Part of a small language model's weights: a variant of Adam for these matrices.
MLP neurons of a small language model. Each row is named by its layer, matrix (down: output weights) and neuron, and shows model dimensions 64-191. Each number is 500 + 25 x the weight over its row's rms, rounded and kept within 0 to 999. Numbers have three digits each. A neuron's up and down rows have the sign that makes its largest values positive.
A block is one neuron, or neurons of one layer that tend to fire together. After each block is what it responds to, as a language model described it from the Wikipedia text at the highest values.

L10.down185:532440447496486482497441510498494499493528527487517459506465559506499489428489502488501499498505478496510505539503455509545522469494479494492506486463465497498482478513501498502492497484519451475494499474489463481495547503505510465494460464510478520498526443554507473477491509529523522540496532504498514504577544532502496448532565507536519516519533476509512493534515514472502481500512
Description: Timing words and field boundaries. Temporal links like after, before, began following a date or event in biographies, plus infobox field names and list or table breaks.

L6.down65:504483491537514463509500526494532474512494487479461517489459522524480482480508482468565515542505499502532458500509501487511489500489499490501539509514530505521506501532479500475492504486511457538448466504476483471457533520441496501486503497506459509537527532510523518478527497511533486488478500505501504443501462513495510494517499507500488486556502546499469548505508480577505500487481
L6.down156:548477479527487478490527504523528479498529503466462479474453502497516503487539488527513543489542526473470498476466522493484455489534481485508520502503517506509524496503526480519516497495514528492493478496509512497513511496469497456480496520465513533498536558505510484534493510511508549488493512524516495454482503488548496499486509469470484540510503483465500523518486449545513533480517
L6.down322:472473472484509476487503492523488494493487492527522477491517492507503495511538492505586502490486515508512548488521514484487490476536473481481511499519456506504548485501511499489494457467488540515488552505536481523478508497507485480478483530487533489504526552506514526501500520459477471466501476471500509517529459500551538510470501458497511489521426439485493518517515489495508459481504
L6.down434:481551537542529531485538453502493516465486478476507467470480521458481516530527515472517493495464512497542550507504500491528475525498491505498458454537500492507518539512479582508449518505498504503493528525501472544475554509546469531512455490481519491469514483489488466541493496458468471501510481491493503456517488536514460516536513516488461519509472538484487519470469479481482481466515
Description: Partitive "of" after one. The word "of" in partitive phrases, mostly "one of the", also "all of", "members of", "a minimum of"; occasional unrelated word fragments.

L4.down272:505563500458499502512492531469476491516489528525452483481498532553491513502475468510460475471506509482480517511568475486521528513502523469577510486509467501491497541517482487516505490477517505507493478508473478475500482502557496477475484517483508502468512522509464530461458527546511441509510471489523530519519486521496489503525486508468520518491476525475538538484505512460511515499524
L4.down310:504489506506540509517550475536475523538474506490508519511489532471484501467559526493490510457505523518527488496563482501464497516509458467485455482496484539495470523513514498507494521528464507491512502521528452501516504483545518510562552506485512471450488507513451511543498478458474469465468506511513481502481544458549515521459541502487499485492502505530491492508466471504525499502480
L4.down476:466483500467525493492516489502473519507508506499517507500502487474555554480482442481479504459476477477468546501486523506506453508493507484530467517521469482511512486505534512494473532525509511499548491525493519468505499469512523440505512502460472482453496516510514495523487474484500489504510463479490541510501500465524503477504485535547507558514498480548540520467479533497502514548522
L4.down488:460534502518504515499524478532499545531491538508492500480543515508475490520527490490478501494497539450484533510490512526500505497531523517478507499486493462485511527486454482473458497493449471483490520470477513505506506474506438470524474539515520483483515502452498521521450487546450454494524507505468537498522445492508501530498546542526532479512477485486516486547498517496513532497536
Description: Phrase-opening prepositions and quantifiers. Prepositions and quantifiers that open a new phrase, mostly paragraph-initial In, By, Some, or from in date spans, like "from 2016".

L6.down152:544502547519466502489499541501505507489530496485463492507455512490491535540507494483535435502497453501478551478483522524489508507546494498477497528502496527494472456498508476490535505530471505495505526498500485490479503550527509490542533529489485513507501532460462463454517538498501473539466520538429485557467520467532525445481494516476534474517475525506541520461526461503504511505502
L6.down296:536491527497468469492487506536496561522508488510524477490509487503489491462498490529440474513461528509509460554459478520538486490500545485509491459535545502500466468518495525509545482510498539482533482453459480487470496557488475522515491509489482475484501526494489470512519495499501459537507494443517505523500490513483537487492521527492482511466473480501528518474501479502508540520523
L6.down372:551510446522492515508497495500471506486516482540467460447492471501520452518486523476527496478505558482529521475499489467540503490541506506579507497475535506467491500465483516499470469560507543488465496498494516521487508522474506499571481510437493525457504490525493505486509501502496488498502505504480486529493521552491469526507480485486498514481460466495503488487488504522460468518510
L6.down446:512473500536508457481499513504500513536476505540560506492509512478502532513498498526563500517508478531461448499514525506472521464506503531512466473441486502547501502493491500498495508472545520464477529463534459508497489493486562469487491484464510496493491517465491535487544508485499515486442510577481497493477514515523525495526512513510505515467496556473498512522464537520519490495498
Description: Mid-word subword fragments. Short interior pieces of words split into several tokens, right after an opening fragment, such as f-ib-roids, Mer-id-ian, ins-om-nia and arch-ip-elago.

L4.down18:436462506492506526470478512533544555446512475479540513489503470491521456506488505477505529542513458478461519494492473510485538500506506476533545494487494472515480484484512477469481502493474471505492487485512527507506518478519451503562508519522505509472557466493480497514501501486490499468474520500475524495488515528530531452501468486522529533477511535514501511513539520481551499495487
L4.down162:458480505514516524510463506507494518489520537470463479477482490496531497510497543442508508506464463512535516446508514480478478463526510488550451508482494532502487525472512515521495478554537540537502454498503495507511526516527482473507529488509478520505509491494485484532512538491518508488457505474509493474462473518494472524489524493489496468545519489499527508464534500526530516505505
L4.down332:481509493523508517510539505482522511484557523497501538537543512474470524519522469518504497493489495472493484490517505522487504482495498497495502513490494521509484506506514502512493524501505507501473504492502495518533523463463454542500528454500515533507506503497503500476512466451487493497529528498489495468482460475530472513476508529522458469519557498504454512507492503486482459487516
L4.down409:406447520529509533495449498521514484520518509519502497533465521496468462519480527466522510541489486506471498460511471478522569472513519478509498504448512523467474542467511480505499565502473502534503507505477535504473501466506484465508465512496528505476480545496499474498521551510502532480541517538461493488524498463467473490533477516500500528480530499526463530511510466521455527487526
Description: Word-completing subword pieces. Closing or middle fragments of words split into pieces, mostly chemistry and taxonomy terms, e.g. -ide in peroxide, -id in acid, -um in acuminatum.

L4.down23:556494479514492492496499504558482508473461519494456495489459456507512511461472461472492486474540506511508533484523484464523499504510486503438501489475536532443477495493490487484519486519454459456497500524508454533550515531488510524505515489508503537543510485517508516554443537458489517509535492487474467504489510505509529505489484486490537498516495508502507476508528484482482473513507
L4.down160:417489454484485530507496543509522513465485527479505495488484478515483470531498543507497507491440482494510518494445465533519539474526529529503512475504452497471511512496454477506485487493469497475470521489503492508490515459515484509521482501505541529495535542500521533471448524475517515522510497519510509513534528496529557533509478503499510490468498495482498503526500468485532550457521
L4.down345:525491471473543483452492494488517501483441519532501485469477488482494504503517508514470506461524509536478516467464481480512511541480496471476525517495492520501516472469516474546531476468503542473486482527501534501465490491491531513548523524505467483523503467510503491450443549517509519496480523531507506506522505488524537480466506487524513491469521549526492493479480543476469489538539
L4.down407:406448546477500538487499496553483541472474466515513494546479460524521519507499468528506483504466521482520517423540501472488492490532492531449525499472502497495477489496541505500490517470548518481520499502482494511490484489487496519480513497501534526503511484503524496467495534495470521513512467507485504526508471449494476509473498510498543515519525484491525500532492485502485522505505
Description: Mid-word continuations and "suffered". Word-piece continuations completing a word begun by the previous token, such as sent-enced, r-ud-der, Br-enn-an, r-ich; also the verb suffered after a subject.

L4.down205:499471525508494461484501483499496486481504590446518514480486484470507503486480522466486534530538476498509510513511561484511509488524483484481437512497517470512468509483475529463480487487509497521510532469484499485513520520454510494505508486537511523527513565544474519478529485487477528513554479511510522522502501506507535474503520485468475507540538541514462486505487512496526480514472
L4.down397:503504495543509487473494501542513536496482533475499492501513488486519507524503500511521511515515437516507478463435502478519490487454458493527491511454519484500459477491486528479488528519466494498492523501490540503505522467525517527520499480501514518518561545488492505494505518519496510524523484526490476514502472482527475499494489489512501510559458553512480500515498463481508495482473
L4.down426:505526512492496429489512560499487484492500547470547478484512453529488479500492486501478538504518518510480494479514505513503529513501467490464483449487529511534493528446441540491470471474469480493525546509459508502516537489507517516468482481554508514535483515509483521523509483546502470489477517482502536500552541523460487496524490510488499527547529484506472508517493528484500496492515
L4.down465:495524533462522477496486505489530546503529513484487521504497535511560538485482499463503516496471509498467529501480505494490474461545509467540514495474478514513491503512510511491444503463509497468500511442516471525490546538470515516510443510514496519498505526542498523485486522476433520537523527502498518527519520500517499545501510493526420507526502529478530466507532493503496509515456
Description: Area-unit superscript. Mainly the ^{ opening the squared exponent after km or m in areas (km^{2}, m^{2}); weaker on word pieces and table-cell numbers.

L6.down46:512499466479500527495450467484518531508501521472520456497478503519515471458459506522529526495475474443567493479516502498509479512533525507520501495448470480477484519476444460473527495515548502474531509485516477511494469533496516492500517514504536531494465504492476510576522520478533478470520516512518483460499518499508491458509506506521512498473530486494482482448529512522507489510489
L6.down146:511560511528490504486525505486499535520537519523468498512516537471517504518499480520499532533497494506502472558476455456516521492484495519528533472495550487502495497481489505500511517499487456509440521539530444490526487517481456479496510543496540491452517530476455499502495454437467480482498509568481491479534509480497510517491492514542489526471517541516491544530513484493460484470524
L6.down150:503464499516529515502529501510468538498470498512519528513508443473517480546491510522525456455483486464483487493499495490492497494478487535509446502486507456503558520497462511482524519483520521494523480480485510481510522520487491485482555458497542484453499495544504523543523473513442489512480486490453480545493474471484476570504515523447485486469456522540537511525542513469467470501526
L6.down498:518541455540446510532506550480496538472525500502477466515499536512528501509520486517472492510464480479523530513499490467512496511486477496492527523519538534462435480529472494517490507504502472476536478554531446471483483492491505492512534517524510508490518499468483490517516545495538535526509480504549409452460515473513501549489511502487496502487472469500509521493495497494492512502535
Description: Second word-piece after initial letter. Middle subword pieces that follow a word's first letter or short prefix, especially after v or P, e.g. v-ide-os, v-ary, P-ist-ons, also the period in "v." of case names.

L10.down328:438487544524548512457485505478508538489466521480481473494509497516498507453445514526520503481523464505519507488473504488497444513481490489515458466512505507518500484450520528494508484512506501504510443482543541425479477506525506514538481474487477515556526503508472493505524508496525468510493531499498504476554501484479527514494499508491521473498512461519465451509549495509481528484539
Description: Mid-word syllable fragments. Second syllable pieces inside words split after a short first piece, such as the ide of videos, ile of dilemma, os of deposits.

L6.down80:482472551507501468432519480509461458480529472555504462516489511487519490553497469540481502480487511480531539535515490551483519490494486457508516459505505513495505503500471493509489510486520533511502547474485484495445496512524504497504488512454496498493446517524529507509511509526511478493514466483542490523467496498462483509527469497518466465463510504501517497484502441522499488514496
L6.down101:359510507472526478480483508513486487467500512529517518476509475482469501510489544515475488497511452512532509474528490505524534506513498475520506487485505514459490559506551480515431479476503489507471478486481537510465504505524507549493520476525473474460534544504514521506476468512501507492512488512544486475502474472490509533526484486468501483498526493500511501517544457491489492502536
L6.down132:553483510504495445469482489526527505506498504510522485491520526497552492511497493499427465507496515489511473508488545532478471522517488516498506488500475520519458501443502549498536460486505507531486477463511504499496542499517509487517536487511489491463472522536552521564515494543489501521489519462502478437468455507523519487536504526501561447441503495490538470476522516515479505498519
L6.down502:426528541534487549474501449513528477511558482496478503538494510507527540480502514497513477465487454528503519454515514463499508474489555509480509510536492507511488507499516511487478498524500477458504473534513479511495521454470478479473520499478517503470487513515527483501487501452513508485518482528499497477487450513499470552491483498504454496429561510506462474521542514510507485498480
Description: Number-attached suffixes. Suffix pieces glued to a preceding number, such as ordinal th/rd/st (5th, 3rd) and price p (45p), plus mid-word continuations like Raph-ael, Nih-il.

L6.down59:402482532515503527528506518533482519495481506515501499490474519441495513503472496514475492526501540477475533456522522509469464564514491556531499491520527497496507533453519462487495477517549513511513527503459514492441497539513463520509488482542488532510515509485492515495500484491467498528483479492539490493520466500484524491492509500489532503474496491512463482488480456495471547511507
L6.down93:320480472503507528501528489498489532474491472514475516503520523511494523507513480495493501515490541505502511495478472505492506513509524528539508503468445479498537507507485493489521485503500488513513552456534478487529480519507520512495481504519505482483485535456455540524491508530500499472483479497516496490542509489508498463480473515471488517501490528505499476511495496490483470519495
L6.down205:386486487493514517535513515501496486504473503540513499478482513460464495504482474520478512539493552501477507501503491517484480524542474569533526492506512475503538485485484473503489465510510489510506540514470462483493510505549474527532485486539473521511516511484509525526504500498490481537480491509541468483509482503507509493480496491487529505512541465483480469466460476506472540491503
L6.down457:430508510498496474522457504476429490533478492492517497480481510510503492485485503469516534498489515482524490508454517489500466513563502498504482485498516496468507494466532464507539487499543471503493571481540498498465466469551523498508496471499518559508481458492479473500513473485582454545481496523533499518499532513508505519489519483487507506525457489499505511514483517509522471495502
Description: Sentence-ending periods. Sentence-final periods, including ones fused with quotes, parentheses or line breaks, that close a full factual Wikipedia sentence, e.g. awards'.', by'".'.

L10.down408:470524517511500528517478540508513496490532487485462525511514499532461518507481491501471526486513471476510487506491498473492567508511525477503490471497539530462493479438523484542524495505537550543497493521507509492512496489498513470510530512492547509534492461468500504486439492503518552516471504519458477513511499491513475506511506445464502428490540492509487514532472536502484529503510
Description: Structured-data layout tokens. Formatting tokens in stats-heavy Wikipedia layouts: closing section heading markers (Career statistics==), table pipes (GF |), infobox line breaks, unit numbers (km^2).

L10.down123:505510536474460545567531489522456431536526504490526506512485543497481468499496472511487500485515547478506531495516497509509485525501525489483489503492439469483498513509547511499499520480520517511515498534435488502523481526480529518488558486483506477521493520508508570485509500508502491502486444526486462521500475461525492523491511545503492494481572529475518522488513483529507498504473
Description: Section-boundary breaks. Tokens that close a table, list or section just before a new heading or article starts, such as a final "|\n\n", "==\n", ".\n\n", and also " (" before an age or note.

L4.down1:410529526488484471502525512524489472472486491474510542496514507457480526557499473523503501496523482512506524464560507494520519499494543464495511529519497487529519499469530497531477513487516474495521451457498523501558460490471528516540527468537494476479476462551452515515516465482515534503494529516462484473501496472491524470490492486476500507549523468506498464512553510532494495504504
L4.down194:396494491503463479512506526511469468494512520504516526512483489521526473557508477501493494534495520500475462488519534519512523496529514473504484519497521528566542462489509546505529476494573528507566513441503460517525507484498501527509486508513516499493516512507471445525496496495483452505486491513472451522515513524485466508483499475476494492505517493508505492530509500472486507493494
L4.down352:434529509481495473483506454512499455480488483456525503534519510477495522570507458475542475494436509465503498529519511490524504505503513503463482528504499514515504470543528534492470502502510497544514470455531523517528482500529533465538515513526496518535506495539557525480479475486530490544511456469513502505504454491489478553461531498497490505504488488516488498534517503502490483503513
L4.down483:435498476461511483502524488514526449494494530506483539521512491506498528562524449515494481547516477468527514472520516515501531527520500421505508538514489526529529513539483587536494527507504497468531514475458502519519478520491540491530513494491493477493521510551461493515494477484497522499474508449490525475494469488488473468481482506500517487519505437515460486546516482495491482517498
Description: Ordinal number words. Ordinal tokens such as th suffixes, first, second and third in rounds, divisions, circuits, wars and rankings, plus the New of New York.

L4.down45:469479482560547469497495511486485513485506502510478551485498531480515494476483516517469500508481542512501552499476499541457543513454478550433526508493477473489476497506492499505507528532499503507517528491511490451501568523482502490510507481485480470461501532467452450500525490491501481515536528509499495516531535462524456471505512484481564514500465504457479495492532499488475473516482
L4.down51:470473488491479514511505537507452510482495483488474495514476534462483485483494469545492487487496551491516560509507503563510515505472471495556539546505508521478548493505496519516472475472511455434516543445535528539479490497504499477488510505495493512482480483512503501476467463503517506490513480483511487488521528495522516494536496485464531494538431491485479479484495499504477498479531
L4.down497:444495557519494485465514512492476500510478498513499552518499498465506563470481526493463504513491524485516544542484527573509454522505497452516491499526499454518494534438503493514512475460488481492473496476497537499487488526503499488507532498528475493472480510484494473512454476500497497508466505564464541508503459487498491543492532465510488481514528547481477522501487536527447468515479
L4.down508:450496478492518508470489475510480490463504496535431533479502469512489474479535522509500473478553472460483501461503534531492516523540492516516491470526497489497529507489505511501472512501492491519504457454497500507478496504454556492528503482510486508507527497487550495530464488514507508538524518468473493466481495471461488489533519464493450494503492493516462511489532541525582510510494
Description: Temporal/means clause openers. Prepositions and conjunctions opening a new time or means clause, mostly sentence-initial After and When, plus mid-sentence until, by, during, before.

L6.down236:576511492479484509496459525506524449477511527488540486518510487473516519535452469485532503498500522558486531460437460523507502511513481555496472540470523516500482513454511497501441486513516512526531535494496499543486501503492484489467481522482485460533489486517486509478517476519463469489515504480473454540505508556523528492510449497456490505494478486490502499491525511493524507518556
L6.down295:607501508527512472503511523508467505542481513507471512511492498495497472530463500509511507480555521530488510490507528469489517483486503496528514449484517493506473507501518530531484479486527501518487511492509487466492560510536482480467522481482458507491454554528520501502477510479535482495500512528501524468499482524484498478464465523525454528546541498524460489527492483490516481512459
L6.down413:487516541497468446512518468492464533411493470532492512511508483491522447458483515517540467435500502526528477498532497530540537461509507511483559522496510488522462497501523522484509518479512508537466479495517491477503505533473499521514510498476500504496526552500487533465487472521464473542507492506489510524484467467509546457507530477495488488514494495473453460507458499521486503522456
L6.down475:493490536529524462486478483486525505489501468499489555446537469487530499522474528487483463510491530549493491473534495508517509537495475469496470523522525500486519502519540485484504499522491488487501507518510494470500457531450501477528513501539531496498519497519514468471493543474489523524499484515487504506500480486519513475496502499454478491474548490527526478511439485562531504478495
Description: Mid-word subword fragments. Short subword pieces inside a longer word split into several tokens, following a prefix-like start: ref-us-al, disre-p-air, em-p-owerment, expl-or-atory, head-qu-artered.

L6.down294:444510519478504509498448470531479494523521489490504498520461488525514504470489515533548509501528525525530480461488475482459508517498495492510479522506506525509473489459500484503493518538509498520503514546526491527494524497485489510510511487452455506510510452513530514504506524459551526479475483521482528488473489503465504481503510512524522516474549517480491489521475520510457500489450
L6.down431:577435504518435520519509470470515493509536514526547528516482476524500486468493527517526485489480533509511512504487504501480490474470536497508507487516524501489492475488508538479489509540520460476449546513520520530480470520509494465472510480507521526495477515491473507489460522549446496482506517527492489527462522497521506525500434493503540492502473462508468477507469506519528531472485
L6.down461:545462523519457529509485488484507455491524466467509519518453511473484529435467462486541532520534505532478545534498458508498484505492471488530515504503509505515474470477505473522466535499513513545504506500496510539501498462521474530499508487456508526542499494509454456478501508464543540480457526530505549512516536488498506440465478492520493511531527481491503513479464528527506507499538
L6.down511:430469480506543544523489537495510503486484497501529507493492497499507481532497529490513486481510488531508511486556496492502526528500530464487444461498475486510522501472512508493492468519502521533487511544539437482442491468473472516489514495525491514503526524517454504499498467513482492500493463489511502508508447497526507487498519496487487525546530483493531583518512500507498499479487
Description: Known-for, clause openers, word pieces. Three groups: for after known or notable, sentence-initial After or Although, and middle word pieces like ob in Globicephaline or ig in diligence.

L6.down12:437482486459480549476458529491560478502503517478508491465518470468464491472500512504517505552504508545510513459535518441497487504529513496464461486487540532470502513505496523501534484515507518523480501505502484501547514506532485445439525521529507498530510508497498484481501496495501519538492504451465481464530516467533528513468505490417574502512534516485492496522501466488484502493502
L6.down77:522512544505497521513444449489522482480526473495490500503483480513534486504458466530494487529487529542484539507486498519526473484485495531508539482492533447474475498467527480525518493449456542491484500552514505490477446531522503475516528490511512487507537488460504491508534458514496511515521524493473532494513452477546542454524461539494455471501542534450553494480526502510486504519490
L6.down97:586480498498506508520498485510504509484511508497489538508518484507520492508456486503441456567510488469480514513526510510468485507475530507496481480466550469455522515498499505518537487537541467505490503516535429511507531521497486535490474494504506462480491535487514531497460506495460533505509466495490523526486510538513534540496434506489490523526424548474480501500468502539493488534538
L6.down297:552519535501500508479470510419529462512519490498488471493465492533472538494502501514481453497487495510475497500534510527504475521506528497536522470468498503559547492488506481489496507495506515469496456503485515482528531525526528505484534496500479491488508473554525496473527520466523507506461493501492472539527489562516534509517490471506472499479503486481551422512509537501474459517464
Description: Mid-word pieces, km² superscripts. Mid-word continuation pieces, often "n" after a consonant (Leg-n-ica, Frater-n-ity, Mag-n-us), and the superscript opener in km^{2} area figures.